{"num_attention_heads": 3, "head_dim": 32, "intermediate_size": 768, "hidden_act": "reglu", "positions": "rope", "rope_theta": 10000.0, "init_std_o": 0.008, "optimizer": "adamw", "lr_head": 0.00398, "warmup_steps": 299, "schedule": "wsd", "doc_mask": true, "train_tokens": 160900000}
MLP neurons of a small language model. Each row is named by its layer, matrix (gate and up: input weights; down: output weights) and neuron, and shows model dimensions 32-127. Each number is 128 + 32 x the weight over its row's rms, rounded and kept within 0 to 255. A neuron's up and down rows have the sign that makes its largest values positive.
Before each neuron's rows, "fires before" lists the tokens most often just after its 100 highest values on Wikipedia text that the model never trained on; "fires on" lists the tokens most often at its 100 highest values on Wikipedia text that the model never trained on.

fires before: "\n", ":", "ed", " –"
fires on: ")", "ce"
L6.gate129 [128  74  95 126 124 153  59 134 155 200 118 160 128 137 155 113 110 104 152 128 129 225 157  96 148 160 205  96 116 122 152 162 121  84 121 115 109  81 133 105 124 121 176 114 128  89 108  96 130 110  82  58  69  64 121  95  61 157 134 156 201 114 141 115 178 184 133 124 121  53  86 123 113 170 155  65 103 150 132 153 155 100 113 171 127  40 145 144  99  86  98 137 107 110 136 102]
L6.up129 [114 115  85  88 141 117  69 145 157 199 117 125 126 115 157 125 118 120 146 147 123 175 150 126 118 131 166 114 134  90 103 146 120 114 190  91  84 105 136 137 102 173 145 144 124  86  96 102 159 143  70  91  86  80 108 128  90 177 128 171 127 143  97 139 126 167 105 108 134  42 116  59 110 158 133 124 107 134 108 112 113 124  74 124  42 109 158 177 147  71  91 135  58 118  83 135]
L6.down129 [147 149 147  85 138 176  55 115 115 128 149 143 135 145 149 107  65  97 136  88  83 112  98 105 133 154 110 110  53 128 145 145 136  86  80 186 163  77 125 137 108  39 129 119 120 105 169 121 151 108 132  71 167 100 168 117 129 217 110 160 135 117 114  91  98 148 101 130 181  98 134  95 140 147  75 114 165 167  88 122 130  88 137 192  85 140 179 130 106 101 130 124 138 146  91 106]

fires before: " |", "\n", "n"
fires on: ")", " Ra"
L10.gate170 [168  81 102  78  85 157  93  78 159 210 149 146  88 129  94 152 101 145 143 124  87 120 123 181  94 147 133  95 156 144 111 179  13  97  88 150 130 147 127  89 122 101  97 157 106 131 104 179 149 120  80 104 172 154 116 131 158 125 164 163 171 153 169  88 138 194 123 150 136 113  84 100  99 191 165 148 144 110 108  97 141 115 144 122 151 102 154 166 174 113 140 154 114 168 122 120]
L10.up170 [ 82 188 170 176  81 191  84 146 187 186 169 110 157 162 178 137 113 135 149 162  72 134 101 151 106 137 166  98 120 124 136  82 123 100 119  99  98 169 111 135  86 171 105 140  94 113 157 134  46 112  83 108  97 157 136 101 108 119  78 125 177 162 144  90 124 157 195 171 135 154  66 140 108 124 127 144  88 149 107  83 142 136 125 122 140  25 132 138 110  98 118 108 152  87 125 163]
L10.down170 [194 126 166  97 111 138 139 139 112 137 172 140 154 143 111 141  68 105 107  88 133 149 101 105 119  99 148 125  91 129 111 152 111 151 124 131 180 103  98 151  94 175 162 106 145 132 124 159 129 114  98 127 116 118 140 145 130 229 130 123 155 104 121 111 173 105  74 158 110  69 105 125 127 164 139 113 108 103 159 156 116 130 123 171 133  75 160 139 138 130 111 122 111 153 105  57]

fires before: "\n", " a"
fires on: "==", "===", " a", " is", "====", " =="
L2.gate760 [129 132 146 177 121 131  65  38 139 143 103  59 130 218 148  96 140 178 193 111  75 144 138 176 103 140 153  89 150 168 133 106 119 120 144 125 109 133 111  89 128 154  97  95 151 130  84 140 129 181  84 148 129 100  78 116 118  95 127 149 165 151 150 130 105 130 173  84 145 154 156 129 159 151 121 100 121  86 119 174 178  87 113  90 178  91 122  89 138 201 131 139 103 126  96  97]
L2.up760 [ 85  96 132  96  88 102 102 100 129  84 133  72 118 133 105  64 191 163 193 105 111  92 136 108 101 102 151 166 138  87 121 151 148 167 135 139 121 129  91 122 133 148 113  68 174  47 184 155 119 158  75 122 111  98 202 140 125 100 123 105 168 149  91  97 136  64 142 144 130 118 169 126 179  75 139  93  88 107 132 189 133 118  96  51 115 130 159 163 161 161 143 128 137 184  81 163]
L2.down760 [151 140  95 130 216 113 121 137 134 118 121 169 125  64 186 127 167 126 175  66 106 150 122 151 132  65 128 109 170 113 188 170 140  80 122 150 141 121 125 166 123 149 138 151 135 116 119 121 121 102 129 178 138 114  78 115 166 106 124 110 111 147 130 115 171 132 128 192 129 147 170 138 119  52 135  75 104 129 158  90 116 158 147 107 145 131  89 159 131 115 145 148  44 187 134 102]

fires before: " |", ";", ".", ",", "–"
fires on: " 18", " 20", " 26", " 23", " 27", " 31"
L2.gate592 [111 122 155 165 162  83 143 168 161 136  98  78 156 159 167 135 164 127 168 144 126 160 104  36 134 123 152 110 103 145 109 120 148 168 132 165 110  88 149 107 183 175 152  73  89 105 135 108  93  91  61 154 120 150 156 148 191 150 130 122  96  90 184 111 175 141 233 140 109 108 129 108 130 128 130 143  98 160 156  67 111 154 123 165 107  71 138 175  75 121 152 128 165  97  86 172]
L2.up592 [ 96 106 170 165 154  80 150 178 159 120  84  89 159 148 135 141 203 120 176 150 105 132 102  72 167  94 129 144 114 117 106 109 135 152 162 140 125  88 135 114 171 190 153  85  97 127  94 127  75  99  73 161 128 162 145 166 167 140 147 131  99  91 165  92 149 106 204 168 116 119 118  83 121 128 128 144  85 160 128  96  97 150 126 155 100  96 137 186  77 116 143 134 136 134  81 181]
L2.down592 [121 162 155 125 117 171 195 198 130  69 130 112 127 105 171 139 104  76 120 145 113 153  99 105 116  66 215 185 118 127 100  85 123 114 157 125 120  85 121 107 130 184  86 138 117  98  93 133 148 103  89 155 138 119 156 202 121 121 145 146  97  91 120 138  88  98 100 141 141 117 157 105 141 160 100 144 130 160 107 108 109 143 115 139 101 157 132 173 195 117  85 113 144 171 115 153]

fires before: ")", "C", ":", " ", " ("
fires on: "T", "ation", " mi", " Time", "age", " km"
L2.gate333 [119  91 154 121 113 100 111 133  99 140  93 148 153 125 147 139 151 193 136 114 156  78 114 108 168 120  91 109  48 123 112  90 171 111 146 138  67 150 125  48 130 127  86  59 143 142 160 144 164 148  90  93 117  95  89  85 128 115 168 165 111  76 177 144 183 173 164 116 119 128 158 158 114 148 126 149 171 126 187  79  80 102 156 118 114 119 157  82  85 104 117 172 112 127 139 116]
L2.up333 [163  60 121 129 165 134 119 144 128  92 171 183 111 118 155 178 136 175  69 130 135  83 102 116 171 151  89 148  88 123 122 115 184 136 183 102  75 140 159 129 118 137  25  78 134 167 164 122 176 152 121 125 147  63 102  98  94 139 173 159 103 130 167 139 137 120 141 121 123 157 113 163 144 111  92 123 171 109 172 140  94 149 121 122 125  77 187 110 168 102 141 178 119 116 118 113]
L2.down333 [134 162 148 113 105  79 112 145 167 132 165 126 136 138 172 170 115  70 190 134  19 104 146 121  98  89 172  77 119  79 165  57 124 168 179 172 135 122 182 143 152 143 121 113  91 122 120 114 191 165 116 121 104 147 110 109 119 103 103  83 130 119  98  94 139 151 132 109  78  83 118  71 126  90 138 183 101 172 117 154 143 115 113 117 108 127 119 180 132  79 103 150 126 128  88 133]

fires before: "\n", " |", ","
fires on: "===", "\"", "===="
L3.gate319 [109  87  84 157 140  84  72 109 188  93  94 134 103 143 117  74 115 146 119 110  99 171 173 171 117 178 131 100  99 153 198 157  82  97  85 123 134 150 122  86 107 132 112 121  97 125 134  87 160  75 127 154 148 105 131 120 120 126  95  49 194 188 130 130 177 147 113 115 103 132 153 169 136 105 137 108 160  74 152 122 125 151 109 166 164 151  53 166 143 157 158 116 110 157  97  93]
L3.up319 [139 136 103 118 125 121  68 104 156  99  95 139 125  90 116 120 111 118 156 163  87 174 132 197 125 162 162 119 106 121 210 147  92  76 129  69 105 146 138 118  80  92 122  93 121 151 129  97 168 104  98 150 141 125 140 138  89 149  56 144 107 109 173 131 213 169  94 134 129 207 131 146  71 126  41 110 149  84 158 163  75 120  89 181 174 132 110 170 155 117  94 125  99 150 141 112]
L3.down319 [ 96 129 118 106  95 126 105 143 152 127 140 125  91  60 111 119  98  96 147 132 107 190 130 138 121 116 118 174 117 103 133 111  95  96 138 120 147 131 121 102 147  79 105 171 145 131 140 148 167 154 125  80 185 153 175 145 142 149 104 116 181 154 117 150 162 136  70 117 104 169 175 138  89 125 132 108  99 122 178 171 127  89 138 160 137 109 100 104 156 142 115  62 108 197 107 145]

fires before: "us", "ed", "t", " by", "s", "al"
fires on: "ach", "ed", "oc", "ur", "and", "et"
L7.gate335 [120 134 129 103 162 159  89  78 120 122 133 118 138 152 150 131 141 145 156 105  99 133  89 109 154 167 183 104 142 132 192 157 147 115 191 147  99  36 125  40 117 122 109 125 113  53 106 106 120 122 116 120 115 105  81 102 208  61 149 106 163  92 137 112 141 155 151 141 131 111 156 145  63 126 111 140 185 125 132  59 116 179 141 146 162  82 110 146 117 102 149 135 160 123 141 106]
L7.up335 [111 106 176  97 155 137  78  45 103 130 139 130 113 110 143 126 142 164 116 116  61 101  80 148 110 142 146 116 156 155 153 137 127 153 145  79  92 121 190  83 115 102  70 121 110  90 117  85 133 159 116 106 145 135 102 115 183  91 186 122 104 100 121 160  91 132 139 150 154 136 156  89 116  88 115 134 159 184 113  79 115 164 129 116 165  95 189 116 160  85 128 102 175 100  91 147]
L7.down335 [200 101 191  80 132 140  68 126  77 126 131  88 126 128  87 110 150 161 115 178 130 183 136 132 135  83 147 166 152 129 164 102 151 118 124 201 116 146 135  97 166 143 125 149 127 119  85 124 183  99  98  96  99 200  68 161 211 138 170  98 109 116 135 174 127 123 134 148 135  56  76 140 164  83 131 135 159 153 105  90 141 151 159 140 106 114  89  97 127 163 156 147 123 113  91 173]

fires before: "\n"
fires on: "===", "====", "==", " =="
L3.gate55 [157 144  77 111 140  98 106  78 133 103 101  97 108 127 124 104  64 124 128 177 122 150 170 184  85 158  97 114  90 164 166 166 114  86  77 112 188 104  98  22 112 170 134 114 130 126 132 126 134 140 136 175 130  68 137 123 129 117 132  92 174 174 160  42 154 185 128  97  57 141 117 198 154 149 145 134  89  79 137 143 116 109 141  85 152 155  42 171 134 177 177 168 105 136 103  81]
L3.up55 [172 209 105  82 141 141 166 146 111 112 131 152 179 100 136 132  77 103 148 155 134 191 174 178 149 141 163 148 141 130 167 172 194 113 120  93 138 141 136 102  89 160  95 148 167 151 123 123 126 164 129 166 147  81 171 152 106  81 103 140 109 175 126  88 128 166  83 127  61 187 127 185 161 147  69 147 114  93 169 149 100 108  99 117 163 170 101 130 145 147 153 172 143 161 116  81]
L3.down55 [ 82 127  80 159 124  66 134  91 128 140 107  86 105  87 114 137 138 144 161 108  27 155 141 114 124 149  84 157  85 131 138  82 106  63 107 142 144 114  99  69 170  67  74 141 140 128 143 106 199 150 127  96 214 130 145 117 147  73 115  85 167 133 113 108 178 133 112  73 103  98 147 112 103 103 159  90  76 100 161 159 115 104 139 173  95 102  61 150 196 119 147 108 113 210 109  95]

fires before: "\n", " (", ":", ")", " (1", "al"
fires on: "\n", " g", "^{2}", "ation", " mi", "ity"
L2.gate705 [149 113 120 140 149  94  98 110 182 155  71  74 131 130 129 138 187 135 153 178 119 111 171 110 124 146 113 128  79  92 152  83 125  80 150 127 125 121  87 122  91 111  93  97 124 145 140 101 157 160  79 140 108  75 115 120  85  93 179 146 179 130 209  41 148 161  87 116 104 164 146 131 122 162 139 124 140 142 127 123 105 150  94 115 123  70 154 125  87 114 145 114 172 194 138  56]
L2.up705 [107 141 158 149 153  91 131 140 143 141 195 187 148 119 150 112 168 110 171 171 128 117 180 149 119 144  27 151 156  72 107 138  48  66 166  81  93 165 146 113 106 140 134 149 117 164 207 100  99 169 156 119 136 111 166 121 137 158 139 137 114 107 166 104 156 121 116 160 129 154 152 170 111  92 103 114 103 145  80 126  90 161 156 123 123 155 201 124  85 113 181 101  95 100 144  92]
L2.down705 [114 174 132  77 125  88 122 146 109 150 130  94 113 132 140 197 106 164 141 126 121 129 140  76  87 116 156 144  69 197 136  99 104 108 121 172 149  95 138  97  99 152 137 183 143 179  89 106 140 156 133 128 124 110 112 160  98 108 135 157  75 126 136 177 141 124 145  91  89 143 148  91 114 146 164 166 108 111  48  72 121 152 118 117  97 135 147 153 131 136  72 165 159 132  85 192]

fires before: " |", "\n", ":", "–19"
fires on: ")", " |", "95", "men", "s"
L10.gate682 [107 157  99 135 156 117 111 137 128 185  53 167 154 145 113 136 131 110 217 124 103 154 103 161  95 141 154 110  72 130 118 169 112 105 116 132  88  65 127 134  87 152 151 173 105  80 115 102 119 153  92  85  96 116 127 155 120 138 118 146 226 179 159  68 164 206 159  69 124  74  92 122 135 133  90 133  73 168 111 119 164 113 153 112  96 133 120 180 114 134  98 142 161 115  96 141]
L10.up682 [136 129 179 137 106  89 150 141 109 167 108 147 144 108  54 175 105 147 179 173  89 107 172 180  97 179  68 118 120 108 133 149 119 154 167  88  93 132 215  85  90 147 191 141 106  98  94 116 114 131 132 139 179 134  97 105 159 155 100 103 137 154 136 162 104 186 131 109 135 138  82 169  80 194  75 115 118 143  98  89  64 108 134 173 133  95 188 152  79  92 152 122 137 120 115 158]
L10.down682 [ 86 188 181  65  76 186 120 169 104 131 156  59 105 130 112 140  74 102 106 149 158 148 105 129 138 108 106 162 111 117 135  88  48 126 175 197  86 135 118 122 133  87  89 138 127  78  96 130 125 138 134 137 163  98 141 146 139 129 144 133 168  70  84 145 113 122 152 147 142 138 146 148 120 172 121 134 114 118 144 141 111 174 147 172  74 138  59 107 133 106 100 169 102 100  94 125]

fires before: "ition", "ed", "ist", "ong", "us", "iv"
fires on: "at", "et", "r", "est", "oc", "ma"
L3.gate68 [154 190 167 100 125 125 114  86 139 124 147  91  82 130 110 122 141 154 156 170  95 119 119  94  80 169 125 124 108 116 127 185 113 122 147 137 110 120  95  91 127 157 118 102  83 167 117  89 149 100 146  73 144 159 122  91 171 120 135 110 143 145 113 108 114 178 197  92 110  97 151  69 109 128 168  99 145 129 156 144 151 116 183 129 155  75 171 215  82 106 172 137 146 150 121 105]
L3.up68 [137 154 125 114 109  67 145 112 121  98 127 102 120  82 122 123 119 121 146 170  71 140 129  73 125 158 127 139  94 139 139 184 133 123 138 102 107 196 134 162 155 133 155 126 129 131 108 117 220 146 148  98 129 183 131 142 165 126 130 143  95 191 180 124 114 144 208 145 133 115 113  82  81  88 172  73 146 136 123 142 128 105 164 172 140 119 170 141 147  62 150  89 173 130 118 108]
L3.down68 [148 155  56 120 106 112 121 122 133 116 164  75 143  79 144 145 125 174 156 124 149 174  93 130 137 175 103 135 167 127 122 148 110 142 106 183  69 139 176 132 143  89 156 150 108 166 152 108 157 153 121 122 150 114  73 159  91 110 147 134 164 149 120 114 157 143 114  78 133 158 159 134  98 113 166 161 178 116 127 133 131  65 162 162 125 185 190 146 102 112 106 101 135 147  85 173]

fires before: "\n", "---|---|---|---|", "-", " being", " "
fires on: "---|---|---|---|", "|---|---|", " before", " =", "==", " very"
L2.gate520 [117 109  58 127 117  85 157 112  97 173 143  94 104 205 113 124 117 165 193  93 131 114 125 133  90 161 160 102  81 171 154 134 145  56  63  89 174  97 146 109 135 129 135 144 142 103 119 117 138 156 139 119 150 127 122 148 138 144  54 122 179 126 151 161 141 160 175 105 115 111 118 131 124 150 159 145  97 150  93 180 129  88 149  85 101 125  97 131 122  96 180 160 121 119 188 143]
L2.up520 [121 146  59  92 127  96 153 130  84 160 150  84  96 186 104 146 112 154 190  94 118 145 145  99  81 169 169 137  87 153 143 113 127  65  94  91 157 113 128 159 120 161 120 143 175 106  86 137 163 166 127 151 152 116 117 183 128 121  64 138 160 116 171 171 147 156 150 120 153 115 149  94 135 112 162 151 137 154 111 164 107  80 140  96 109 163  89 139 150 103 176 142 112 133 177 160]
L2.down520 [134 125  62 160 116 147 173 150 148 129 173 109  82 126 128  94 127 171 149  88 154  93 114 141 166 156 136 128  89 136 154 106  86  68 128 108 132 136 187 136 146 130 106 107 186 100 125 167 197 152 136 168 223  83 139 143  90  85  93 104 145  96 142 165 110 169 105 139 157 124 140 121 150 184 160 190 134 144 123 230 122 101 125  89  99 127 126 130 171 110 154 148  90 186 201 101]

fires before: "\n"
fires on: " =", "==", " =="
L11.gate407 [124 113  74 164 114 132 138  91 148 144  74 131  73 134 130  65 150 196 117 164 190 144 137 142  99 145 156 121  90  81 142 120 112 116  84 151 104 116  91  94 124 141 110 163 127  62 105 124 132 125  99 103 120  55  98  50 118 108 166 140 189 101 127 122 154 129 126 182  74 103  93 130 172 125 169 122  56 154 140 143 148  51 100 115 169 110  94 174 135 116 172 185 126 131 175  66]
L11.up407 [146 111  83 140 107 133 105 133 150 108  81  81  56 103 130  89 132 136 149 194 169 122 179 151 104 138 160 160 107  76 169 152 128  70  72 121 128 121  78  66 144 169 111 152 174 135 142 126 119 138  86 116  97  75 141  66 117 128  94 157 216  99  96 173 121  81 109 169 128  78 125 123 144 137 141  62 103  75 150 175 118  74 100 124 146 163  90 120 148 114 116  79  76 157 176  58]
L11.down407 [149 179 157 135 117  89 134 130 113 106 133 127 160  71 163 109 129  95 160 113  82 103 183 119  77 167 104 189 140 145 150 154  84  52 129 124 106 169 111 113 155 198 164 130 186  95  95 124 168 157 102 153 119  70 110 151 103 194 142 186 107  68 108 151 179 173 127 176 186 135 113 143  67 156 105 100 142 189 147 148 102  81  93 155 155 123 153 146 166 131 141 151 119  79 120  95]

fires before: ";", " |", "e", ".", "%"
fires on: "o", " 26", " 24", " 25", "un", "48"
L3.gate763 [131 178 148 174 183 107 145 154 161 148  80 130 145 174 158 116 157 103 160 137 112 112  76 112 141 115  98 124 128 111 141  96 140 106 149 119  82  83  61 129 136 144 145  80  93 130 130 152 179 148   0 135 114 142 104 144 188  93 189 138 122  88 129 118 135 154 145  91 106 142  95 139  88 127 125 166 118 144 151 147  72 190 116 110 104 107  96 116 101 158 101 130  88 120 152 119]
L3.up763 [109 186 137 122 125  98 144 178 113 120  99  93 137 123 113 113 162 114 191 100 167 131  72  97 126  89 142 154 201 119  94  61 140 145 168 137  44  84 100 132 172 171  94 110 113  90 131 127 174 125  41 179 137 156 122 166 187 140 142 167 104  74 102 126 105  98 139  82 135 147 147 137 116 141  97 149  96 130 121 145 128 170 137 110  70 127 158  81 152 127 112 144  54 118 176 133]
L3.down763 [ 75 130 115 130  95  85 132 191 156  57  94 127 103 128 119 108 133 149 152 158 135 145 165  70 130  95 183 147 127 132 112 112 147 128  66 159 129  83 135 160 124 216 158 100 153  71 148 125 116 148 102 180 121  80 131 131  73 128 142 145 126 113 175  60  65 116 123  70 175 146  95 166 110 146 157  95  89 189 157 102 128 124 121 157 163 195 175 172 115 117 165  71 137 184  97 170]

fires before: "\n"
fires on: "===", "===="
L2.gate690 [138  95 101 144 131 137 147 126 172  60 123 140 109 170 168  94 148 130 123 163 114 122  98 143  82 163 129 100 133 156 109 139 123 131 135 169  82 110  70 103 103 123 138 120 126  59 130  96 117 161 118 196 152  79 107 122 165  95 173 128 127 177  86  67 116 187  78  88  35 130 130 189 140 109  77 182  85  75 154 121  85 118 163 166 168 124  52 138 119 145 209 128  86 160 118  95]
L2.up690 [156 143  64 101 146 152 121 127  83 152 131  50 146  81  92 156  77 125 175 146 129 168 226 198 136 124 135 107 104 114 171 158 176  78  98  97 164  96  90 101 118 135  96  88 167 147  79 116 184 170 119 100 147  76 139 104  92 116 156 125 112 161 138 114 196 151 109 174 113 142 121 170 143 107 115 131 137 112 141 127 124 131 118 136 179 172 151 141 127 178 118 124  99 163  69 126]
L2.down690 [121 116 102 106 151 138 138  61 121  88 134 100 109  91 160  91 153  98 148  95  52 178 135 121  96 168 115 110 121  96 138 107 119  56 133 156 113 125 102 135  78 117  80 121 157 118 144 129 226 148 137 155 202 139 132 102 149 102  98 155 130 137 109  83 170 148 143 110  79 118 137 146 150 129 128 115  64  65 132 183 106 138  91 160 163  41  73 159 155 122 197 178 136 145 122  73]

fires before: "\n", "ed", " his"
fires on: "==", "===", " only", " ==", " debut"
L2.gate612 [135 128 140 167 113 125  82  65 192 132 105 117 109 143 173 134 168 140 180 120 179 116 118 155  89 130 126 111 119 155  80 117 122  26 158 155 157 153  78  46 155 155 113 149 111  80 113 187 117 112 119 105 115 127  78 108 185 169 138 142 172 183 177 119 143 186 149 131 115 122 122 101 153 115 160 115  84  50  94 158 113 115 135 150 131  48  71 130 110 158 141 104  85 120 137 152]
L2.up612 [120 118 124 173 130 147 123  91 168 133  85 102  84  56  94 143 136 118 138 133 150 137 136 183 119 137 112 175 147 197 104 106 119  51 190 146 164 124  72  93 104 180 118 152 136 161 109 183 141 156 129 144 161 128  98  92 138 165 109 177 151 160 173 119 134 153 122 107  95  98 144 105 156  70 140  91  81 104  92 120 109  81 183 175  86 107  61  96 134 130 154 110  57  84  98 176]
L2.down612 [144 101 129  96 160 142  83  81 153 183 142 149 119  89 120 172 136  82 160 101  63  44 102 162  87  87 158 118 144 118  81 148 160  94 114 138 173 146 137 141 156  94 111 117 115 114 145 112 203 102 127 133 122 144  92 134 125 216 128 156 104  65 106 116 158 135 102 156 118 111 155  82 172 100  76  94 102 174 127 110 136 124 159  96  89 165 143 147 102 190 112 102 137  97 128 129]

fires before: ";", " |", ","
fires on: " 26", " 30", " 25", " season", " 29", " 24"
L2.gate254 [122 152 182 140 115 149 188 138 119 139  81 120 148  99 154 138  79 110 182 149  72 107  87 146 134 128 154 126 148 168 123 128 113  40 126 163 102 134  92  78 164  89 154  90  93 160 148 112  64 165  90 125  79 121 115 125 175 113 106 123 139 117 108 167 134 133 192 108 103 116 179 133 110 156 122 168  96 185 157 100 112 195 151 142  87 115 126  85  48 190 151  99  85  70 108 158]
L2.up254 [121 114 184 161 125 135 198 159 134 108  90 158 143 118 125 159 105  78 150 124  65  95 107 119 128  83 164 169 129 150  92 121 105  83 153 171  92 119 103 138 146  94 159  82  87 151 147  93  83 190  80 141  96 173 131 141 174 132 131 122 137 112 118 165 105 108 179 122  68 119 198 120  77 141 136 163 100 204 209  99 101 183 143 159  82 127 140 109 103 155 118 108 124  49 134 162]
L2.down254 [167 118 113 115 186 148 172 175 113  86 126 103  94 188 139 170 139 136 116 114 137 140 110 124 185 114 173 148  66 188 152  99  88  88  81  99  87 125 133 171  93 196  84 161 105  76 159 174 126 141 127 121 149 103 142 130 151 131 106 156 130 161 109 105 102  92 116  91  79 123 141 164 155 109 113  87 101 129 109 160 166 114 107 167 111 138 131 204 140 105  86 100  99 190 139  94]

fires before: "\n"
fires on: "==", " ==", "===="
L2.gate554 [145 101 100 144 138  25  86  58 179 106  80 126  99 120 150 118  91 155 151 164 113  80 149 124 108 137  57  97 133 191 119 141 110 125 111 147 108 166 133  52 179 135 114 150  83  61 193 110 120 114 161 178 118 112  90 133 144  88 169 103 176 155  68  84 148 134 120  92  94 163 161 154 152 130 152 113  52  61 134 110 135 114 140 149 165 129  78 124 132 149 180 128  81 150  93 141]
L2.up554 [140 107  97 109 114  56  85  78 163  91  89 166  86 127 136  81 122 183 150 183 107 121 125 124 109 120  77 121 110 156 147 129 107 124 128 127 136 171 143  69 152 143 101 140 127  86 187 139  99 116 170 160 124 133 124 138 123  54 127 107 199 168  68  85 165 126 112  92 115 176 165 127 185 126 147 111  70  62 177 141 129 107  92 130 162 131  77 104 148 111 187 149 121 111 105 139]
L2.down554 [ 94 119  95 138  72  93 110 129 210 137 107  89 106 121 107 120 121 108 182  93 103 152  84 117 108 149  88 131  64 132 149  94 106 152 170 103 129 135 142 103 116 176  79 145 145  81 160  85 162  98  67  83 179  78 142 105  92 138  93  43 111 125 167 125 164 134  81 138 147  76 164 109 135 138 162  56  96 178 169 134 102  88 186 109 108 131 119 147 131 163 131  85  81 142 126 131]

fires before: "\n", ":", "s", " |"
fires on: "==", " ==", " office", " Party", "ttle"
L6.gate672 [149 161 150 185 110 122 118 132 147 173  96  39  93 205 176 112 187 135 165 183 155  97 163 130 171 175 128 142 116 154 175 142 140  69 131 120 120 142 122  93 194 158 137 104 147  87 107 137 101 119 131 111 128 129  91 131  70 159  84 165 145 121 121 159  92 178 130 160  96  71  88 109  91 129 169 148 127 125 159 100 153  96  99 130 134  88 121 129 120  86 139 131 159 161 143  96]
L6.up672 [110 187 172 123 135  93  67 161 141 125 128 114 116 103 149 116 111 106 202 187 106 174 129 168 143 136 111 118  99 110 167 127 138  87 124  86 109 184 114  66 122 132  77 157 165 118 136  99 103 110 112 110 152 158 133 119 106 115 197 175 125   7 119 146 155 205 137  62 118 140 122 101 116 149 153 172 117 154 113 113  86  72 128 108  66 125 169 158 164  56 140 127  75 155 134 160]
L6.down672 [108 104  92  92 139 123 136 152 144 153  93 150 138 156 174 165 199 129  95 170  56 125 117 128 125 108 143 139 140 109 136 145  99 155 118 141 138  95  47 150 134 142 121 102 119 137  74  89 196 115  90 118  74 124 136  94  67  91  76 133 161 116 138 135 104  99  87 108 106 108 116 138 140  69 135 127 154 130 122  98  77 172 116 132 107 152 170 176 143 123 183 166 167 116 160  70]

fires before: "\n", "-", "ed", "ing"
fires on: "==", "---|---|---|---|", "===", " kill", "===="
L2.gate540 [157 115  90 175 135  72 126  91 148  93 145  93  73 152 107 135  65 148 155  97  59 151 182 120 144 137 152 115 103 122 172 167 118 121  40 125 127 106 107 118 114 178 101 125 142  81 129 123 152 140 104 135 138  83  91 138 135  93 127 116 194 116 172 124 197 150 100 135  92 111 160 137 158 133 161 169  94 122 135 160 104 107  82 155 131 134  52 188 142 158 157 156 123 154 121 170]
L2.up540 [129 140  77 161 154  83 127 118 149  88 138  95 103 162 127 147  66 161 162  97  91 140 187 125 137 131 155 145 104 137 158 157  98  90  43 109 170 107 107 130 117 147  82  93 126 108 136 116 166 137 120 160 163 107 120 151 123  47 110 128 185 116 156 162 202 134  60 125 106 100 146 118 175 107 151 156  70  96 149 147 117 106 123 126 143 124  38 179 166 141 163 143 130 143 157 162]
L2.down540 [145 148  73 120 101 124 158 136 133 114 180 118 104 120 165 118 156 116 132  96 124 119 143 173 155 126 101 159  87 162 161 126  87  75 114  93 150 134 159 135 107 150 122  96 212 121 107 109 167 124 169 153 193 106 156 166 109 139  75 166 177  60 165 167 147 129  80 144 150 109 147  99 138 200 136 173 165 169 125 198 103 142 145  81 131 132 108 125 148 122 134 121  89 152 141 121]

fires before: "\n", ":", "ster"
fires on: " =", "==", " ==", " Country", "ga", " a"
L2.gate137 [ 95 119  65 153 107  88  63 106 136 126  81  56  94 141 165 114 150 168 132 160 101 168 142 148 143 104 119  84  87 152 131 168 158 177 105 116 118  56  76 122  92 171 110 142 163 117 144 138 168  78  86 125  92  81  96 115  90 109 144 170 164 124 162 141 155 109 143 129 157 140 132 130 169 167 137  85 105 156 191 183 165 173  82  84 126  97 124 148 131  95 124 133 123 142 140  90]
L2.up137 [146 127 174 108 123 116 144 112 162 122 141 135 101 109 159  76 183  70 118 147 171  60  73 136 117 192 161 168 147 194 125 132 146 114 109 116 109 146 137 185 121 158 123 146 182  72 164 135 150 105 101 159 160  87 100 187  97 107 133 122 192 131 187  95 119 127 129  54 103 109  93 158 146 155 158 127  85 108 144 136 129 103  97 110 145 114 100  90 186 119 129 184 119 150 166  56]
L2.down137 [129  61 108 113 136 110 118 179 173 123 115 116 113  92 197 117  98 158 206 133  63 157 165 115 131 148 139 120 131  79 131 133 138 147 106 162 127 116  83 116 161 211 134 169 132  81 120 152 136  93  55 150 138 164 201 131 119 131 148 110 153 127 154 122 141 142 136 133 151 106 151 149 178 170 153 113 126 143 169 166  66 140 148  81 132 188  86 156 169 164 148 126 105 148 163 133]